{"n_layer": 8, "d_model": 640, "n_head": 10, "n_kv_head": 2, "head_dim": 64, "d_mlp": 640, "vocab_size": 32768, "activation": "swiglu", "norm": "rmsnorm", "norm_place": "pre", "norm_eps": 1e-05, "positions": "rope", "rope_base": 53800.0, "rope_fraction": 1.0, "qk_norm": false, "attn_scale": 0.125, "bias": "qkv", "tie_embeddings": true, "parallel_block": false, "init": "uniform", "init_std_qkv": 0.0428, "init_std_o": 0.0428, "init_std_up": 0.0428, "init_std_down": 0.0, "optimizer": "muon_variant", "lr": 0.00167, "lr_mult_o": 0.724, "lr_mult_up": 1.02, "beta1": 0.93, "lr_head": 0.00642, "grad_clip": 1.0, "warmup_steps": 200, "schedule": "wsd", "decay_fraction": 0.61, "decay_shape": "square", "final_lr_fraction": 0.1, "batch_tokens": [131072, 262144, 524288], "seq_len": 1024, "doc_mask": true, "train_tokens": 2050000000, "steps": 8013, "dataset": "wikipedia_en"}
MLP neurons of a small language model. Each row is named by its layer, matrix (gate and up: input weights) and neuron, and shows model dimensions 96-191. Each number is 128 + 32 x the weight over its row's rms, rounded and kept within 0 to 255. Numbers have three digits each. A neuron's up and down rows have the sign that makes its largest values positive.
After each neuron's rows, "fires on" lists the tokens most often at its 100 highest values on Wikipedia text that the model never trained on.

L2.gate443:131112092118122074079175083123098129067122138115077138186120110082188176173173128130111079137079139096126138157105118133103140142157154108174197119213138063123088162111159098164080097160154128146096131157121102121102132138150131099109143128136116160100104148099131175176124156103086225099
L2.up443:112146111120113136089072116108056110156115144085109120151161079119155194171084139131061162141131113184135162144097132152086115167131123111154094079135160143104115184153078136117113138093132135184140145116191202139105119137083127121119164148127168115140132143137145076120095133145124192141
fires on: ": ", "/", "\n\n", "\n  "

L2.gate394:135094074107140104106159112139126133153112185099153168186159117131116068086124141179130150173165128129162092118105135124137114133114099100097144117076077173144147129151140220098125120104111058167162128186128125155184147133218152162145140165116097183166115152136146180095095135143153056145
L2.up394:089118116039118101105068110118148123092117119128119068079111139123170131121135105137155192123193061088145092117106104148147100121124153151067157073145138145087127121100129114135187110120088116155160136139169139075136172163147161186115107126153114174150123153123142080097094160090201129142
fires on: ", "

L2.gate502:072113134079148146080107131137101085158135131099135152094114056091099019105171127099183144144186102119078079113112070119137110129128076189183071125151092089117080104077143098084161059106126141145118115092142114074131130137142085071142130132109108100127126172125156139146170083136094154120
L2.up502:041158159105145115138167092126137160140165155115080134100099145133139074161145186115114113180127060103116118145193103107144092107161135134126110144120110174188135120052137118113136136129123122112134137156153134097194089155094115153157148095120194105150059082100156082198076102072163131133
fires on: "on ", "under ", "over ", "in ", "+"

L2.gate546:156140151145075193136145169163108119181156069146121094167146119115131076123110119104102105115095099149123103120131115152126102166162174150066103155128152170103138110108116138152200145119132140143169130139159164142140147110174136147161116087131115187082104102160116118096102199170111135120
L2.up546:116079124087185139128167111078160110121156134171169153100061137125122163150136106088144147130095112128101113153082128079188167141169143116102143089105146094148116142122191113131088137132136107152192103110126111164137116142154141105140166132096122095074167127076092171095102098111178092108
fires on: "(", "; ", "in ", "to ", "well "

L2.gate225:142104116119051142135180134162103078098176083126175098117121194102074108152110126137118145152145142145122107115111094094163104129141116131173154033057188049129123155073162087110115109161108120080156111187127162085123204096138129101131158099152156097122141129185094138137191156154142161111
L2.up225:100128113145109131067091062149083103123178092093115101147115178133111147122143149119090140145109205109092151111153183111186155117110147168085075106103118154098128159170145158149169144097139094118101090141096154108119138123092128132156116104113167142159092104212082138118122085169136140147
fires on: "that ", ", ", "because ", "Because "

L2.gate12:080145114095149094104110097119069103124178139138117150074111116137195113124133150072079147105177131097077146159177121106141137190146087097153108177148102161131213094169149066139141134133160144149107150092139136173105067174146141131171123176093114140140141101095131182069140072094177124171
L2.up12:178089062067089082159149159080068129104189143123158074059106067164185146160096143085081158100107100106049143207154118154114176098062151125130195173155149107105102101153086126140126192160162169128130134113080104132062074178128130110172121157154165111143147115104161140115147133124156119157
fires on: ", ", "by ", "& ", "and ", "with ", "under "

L2.gate325:082118115122152142115079104141105133157145145147134118043152149130147114159094124096160181140143080166147091098128090126118094061068114119113147164139088088123223121075147172097135108113142102186135119181144136177136175172154160070129124166151113155115086126151137125158076156160071090157
L2.up325:131105224084140136185104087104170101152055123125117107195137093125146177127147103168179126123078170141117116083127145134068115108091154141099064068050111131152066119103124127148078174121145083160165111207141113134179094137141133114102165076153178162154143139173123130130138136126068133127
fires on: "| ", "– ", "re", " ", "— ", "-"

L2.gate498:222140120114122131122100151105112072076195122104092133096212101119150124125141089124103093133155167126123089150148118188082160087116082123148126164092132131135117142117155133185122133125105139141109156118164144109160105187169119132177083121138144152122095131097122122103122147160119083138
L2.up498:136075131149172137143123118157103178080110094115109162096155185136200176137056113057122126082116115113170150159150117121119097090121119082133130116141169107110102131154178112084112182165074105128166178128122109143106146131124153106193102118184066111118093099137172047118138146161111142093
fires on: "', ", ", ", ": ", ".", "| ", "— "

L2.gate99:140161082129120104172065180111137084117148172157121168126170125122149162117177092156130149122181183190129135142162106199085114102096078156219214140185106195155187141151171115088073117048077107205201176108085113175163130143122095104147129128082154151118179129147172167123129115148134109106
L2.up99:085124102118177147140120097108135160160147186151138138096139109153152093093100211160150154110105103192169191114128131107159126181086116077124138170092156103129098085147114158098096142128148097059167162148107112079158156140153099170147149059120119100151033158149170061118151116098080110133
fires on: "om", "can ", "um", "Tri", "com", "could "

L2.gate87:159190136089155167148188104111186172178117137116111104129094181189084112171170152131165164111134135158186076128131143128138125112114093138142149164152157106156140144110104111162192084112155100159144105108119132120147143125153069094091111108147072133107094115170164087144151087092129144094
L2.up87:109186140124172106176116118116119148178059118122152144129200127132154217137095115136115156120189102156081135107117129137156131167099163194190148136112063131138141087091104149129181159154097182120120119094124140142177182121098120152121137172080105157127208087124125127133161075129133097138
fires on: "| ", "\n\n", ", ", "ay", "s", "te"

L2.gate129:074180137094124144126109171124136129129095130101163092062107105134136166145123153121117169154135174134138083193109103138133099063139154173104161156114110168130083160177120118140161101174137146088125130134113152205145081102115109146117154103147069162163104110127090117129174083138111128120
L2.up129:126154095117140103081131138132087159076106219115113157174091150155144135143123144110085122128162122109130098198151132104157079156141105136174171138132131123139163121174060121083133008071101157136109126163178132073132133109172121125119122104103121153155127090131169158147082168115136159148
fires on: "E", "I", "Ar"

L2.gate511:106117097093132189055115154098119156075100106107123173118078124121136082074128085127131152122101102062095179132160122106134116132116130118118127208196155176117171102163083141116110156104125114123194111143104107104185187097114172119122105090149123102091109182128073086158108132144119175169
L2.up511:112127156079067174204092107110132140121086164132115110129120113117175085082156123126197131173158116152127151065166161124096076162127161094099186155126117114104183141090115101118116139095093183086173106141155140167134169135114114154114141122133124166106098160121116109136116120174151093134
fires on: ", ", "medalist", "), ", "; "

L2.gate442:149162104152093102059108107131091137077121074135065089178100122025097106195131083175140101135088211116098124124119055121119166102140066153118154141122107181208158119126172120167140157116107135132126113134183074130133144117136136095104090121126064160163120140135101144165103193152094146124
L2.up442:156138106135116152065145096108108138124148091131148139181117196085125155105091167140136131132105185142128138134098088147089134176099102084153122087108106186137130069181074138145199120101174066092103148122118139161168176141124140096181137109136139108110104183133062121120133130150100053123
fires on: ", ", "addition "

L2.gate627:114150136156081176133167134153173092103050117142179134157074141174151121159132087100177127144165127133148150135097131126121104110138184192115126159129180136096119112091159125115198092126152121058131160115164117112076225084119121164081145105088094174121136091138133161151096119115133164076
L2.up627:164104174108074127154159087132105119131125116165145146094210158090136138098094158114083111095115134123079182139135168132153093161123144108121145095118167099190109101143168137085188130156089156140164078118152184135112145064068146135086113076123050126128153135145123101143152112159170119114
fires on: "194", "mar", "MA", "War "

L2.gate587:128147146172207127172097143111074113149180164080096072116109059155096136110120138107136172149123236122103091118133135145165168071137132138105168077108068096119111108107083124131122163123121139152159143108116113138224122127098133157156127093151138128151013147133144147101074112129109132153
L2.up587:111165140148179136175161117114174156120161186139102061163168155147110157141132138150168116116152124140118098119149149208117149124080138129105092160106133081167112146141084145144161170121093125094107174175130128190156129052098103097085167102117120115147133117154160090118135144154106116155
fires on: "| "

L2.gate567:132177172108087181132129097094185124091079107135063100134124125104148113175129111151129142146146125184126159065080115159157076140146159104101121145124115108143137197207109134090155133146098142120160100126158156153121137112114115111129160078153091140125161104113166113060135107156117130143
L2.up567:156111117130152108124149125089149109128086121087155139158108078102153149165128119143148152124061127112123130179142148119110121192127109186116122085111156145141065106108133115107148159065159164120114145124137127111081103112139149121088137091096144168179079183121127149161039115182067138152
fires on: "E", "Man", "No", "Char", "Pan"

L2.gate95:220157126083108138144059104087111096101086168098153141146156131152108097091121178077165145120138172111124139112124147158116122097112132120108128110114126156194090121064102166157093164102140120076095130113070088058142114119059138093151158149139073114166133150086136149138107139065143141116
L2.up95:130156201165125110177070136046042092138133171142092165130192108152154156146076085080092121123153159076095106079109069095123094129120123098145156130151126124175132088186101114156127094156146129112116128130133142124159133111143083153137167108094099116125148085108112100099138106134084121096
fires on: "201", "r", "200", "| ", "/ "

L2.gate324:169155150148057110090099122113078150154146138139210153120091127117080064107107132168099142105135152169136139165122152130154097129151157124149134105117162147109149118104101101101056113189076155133105109106161098125089163125168154149180112126120031141137161077167171214121095150128103158149
L2.up324:181150147135146139155092128079140196083106137102094169146101193125171167171148162130126189102141115112142123163101180101082121139127107110134113204126149157111175114108074122157089190116136151190071069092113137116095133156121101183090134146121178098079122136112150126088077067175119159185
fires on: "; ", ", ", "and ", "And "

L2.gate485:059118149108118077175066130044087118034129185160130110102097103146103133139135138160156213112102077187111164107174118175122124159096132169168155057143127162187112113139124203100169098117153137172156141114200105152089124135153120155143084136081136152177154137182070071156145118106137126124
L2.up485:051118096108170141115070105086156163068134171116130107151109068170130125162139141178089107160161109142074080125094103156139149122145143129135151095135152125161187177091167116139087153070122112104126097124132110131125172116098152108104162140142087137125099149108114131173147183106103077148
fires on: "-", "G", "J", "and ", "app"

L2.gate37:168166121116114129095155096176086160124081147128123152099050134097072081112128136110085087151107185130137127126040108118114139136234120155117142101152113129131138144150137116120116126064136146106114100128158198146129124151134188086134148154091047158063112124101133157106126162082082085144
L2.up37:077156061163077127142156144127134107148073188085123078119128143129123135163115201130106143135114143161094096152190155131136199167151106152078173124121146140106122154065103048140142129153105131134111092071086120154181147182166125082166142145085108130095094109120129142128125119130148133113
fires on: "in", "in ", "an ", "non", "-", "on "

L2.gate398:075199169115147125137131118084150150131148151155167135083128067122083136139116150192170126136077113127141085171161096170141149151130130173146108122132145203087154133140146174130107084090159168134104183133138121090108116149138116168138148120113175146117147081151141129091126092177138178141
L2.up398:126117105136155088124097147100120149111117155104162186144125138126107124117137158147101118166160109087155053118109118160198077138109094118162105168159105139097127148133061162111167127127131092115099144094148241161096176038133169131127129148123154120131142120079134135092115130119153116134
fires on: "I", "There", "which ", "where ", "it"

L2.gate399:123089104113119125089126113094103112117091155179165107118112114129191127164147135166104179110130088183113124154090121142139055131095166173138163108105163053120118171146145082160139149097138131108127117086103151158164096112085167189166154107113183109176146170145117069096102097083135145113
L2.up399:104106070099130124092106093074135103135130155090137092097161148165144119104190153160140138047148120187122188063160067158140129151067088110108148094128158113163161119177175106119129122136103149135157110126135125158106170165104130115101107100123160134117092099148113080096141110156108147111
fires on: "em", "Em", "om", "Dem", "um"

L2.gate535:108143119080096171171104087120158175151129132124152152133142143153157131125117154138146175171145129096183128171138101084117121108134149132162150127130178121118098103117115168108101158144137097137105141137111127075089122156122190141093178150133121127126162196136125174124123140161068121074
L2.up535:117101123114141098139194091063095154172133233183088123139157117132066126143096099106189130135202076151168098161178090153126130105118158089147182146146107093107151053140150116131155134134120107176150087125147133109159146162112163156117134061166139126149165118056112117151141078111131138145
fires on: "in ", "of ", "from ", "that "

L2.gate46:166164042110119149159135128172143118128161153138123110155143081117126114131144107133079147164148148112121121093116203158098065114085123140152205148183123099164097124127106183151130139173114084089129121154093116134127126122150078172193152108101139099172096094188112138104127129112068121128
L2.up46:135148155113124187137143183111169093118104159115031112114098097061163083133129145178074109162154148105156129136105207142143074138129109080145104103158131068106083114061126144036134153107134075116128171128129095142143134141168153198100156118147199117172121160174133139096112102123173130194
fires on: "— ", "– ", ": ", "=", "==", "- "

L2.gate249:111157147125118142161138135171111059134095139114133230134060156110094092163124122098180158064120116166110130132160126126127084092121111110131122106144158187121139166139146117118169118074138139055140102132115190113083156156161148115179106067202106198102108151114106079198088156138189157125
L2.up249:116079101095171152136108139154162124153106108183099100150144131092132194100163093119132154047144099081116147159125111093136136181069158174146199150159116179120161173124186142184144148174141110163153062113128073070124160111148113092079123133156105100104072134134111093134067134113149087151
fires on: "; ", "in ", "to ", "for ", "of ", "| "

L2.gate264:111099037137116066156150166101133194185126142101111115150142132159142111136110149100127127138161137182105101167074087073148098150111098157100150108134149054152115136124177169138139127161125127108093108167148190115177114155112117143140160135072042166143158118139096127143125113147097099092
L2.up264:129134166151100154162086142105109118111138108080135126106127153147168084078136108151116143114179148146144172173086175131086133098172135095062185143149182076162139106118172201164106147071155127194108104142146137097081128102201179155115078070094111088163141093136115155113131108139090143097
fires on: "″", "born ", "to ", "– ", "- ", "for "

L2.gate356:131121138114116105110146091127092161152084095128109102155148159130152136128116126129097137088105123107078133129102108141099114160112128070126094158162174115126139114119156086099166156109115174085096116099116177130076109185145127116161117125187171143043125094144121100095184124146162143146
L2.up356:160186050120122101132215176112134151064126170112098129137086141158110158093125151060110082169097097058193116169104091153143158142148151121142115116114125182100133102162110155052167096131130141121137139087109097105150120151179097159113167103109132145113093105156150171179109213132100137103
fires on: "), ", "and ", ", ", "is ", "— "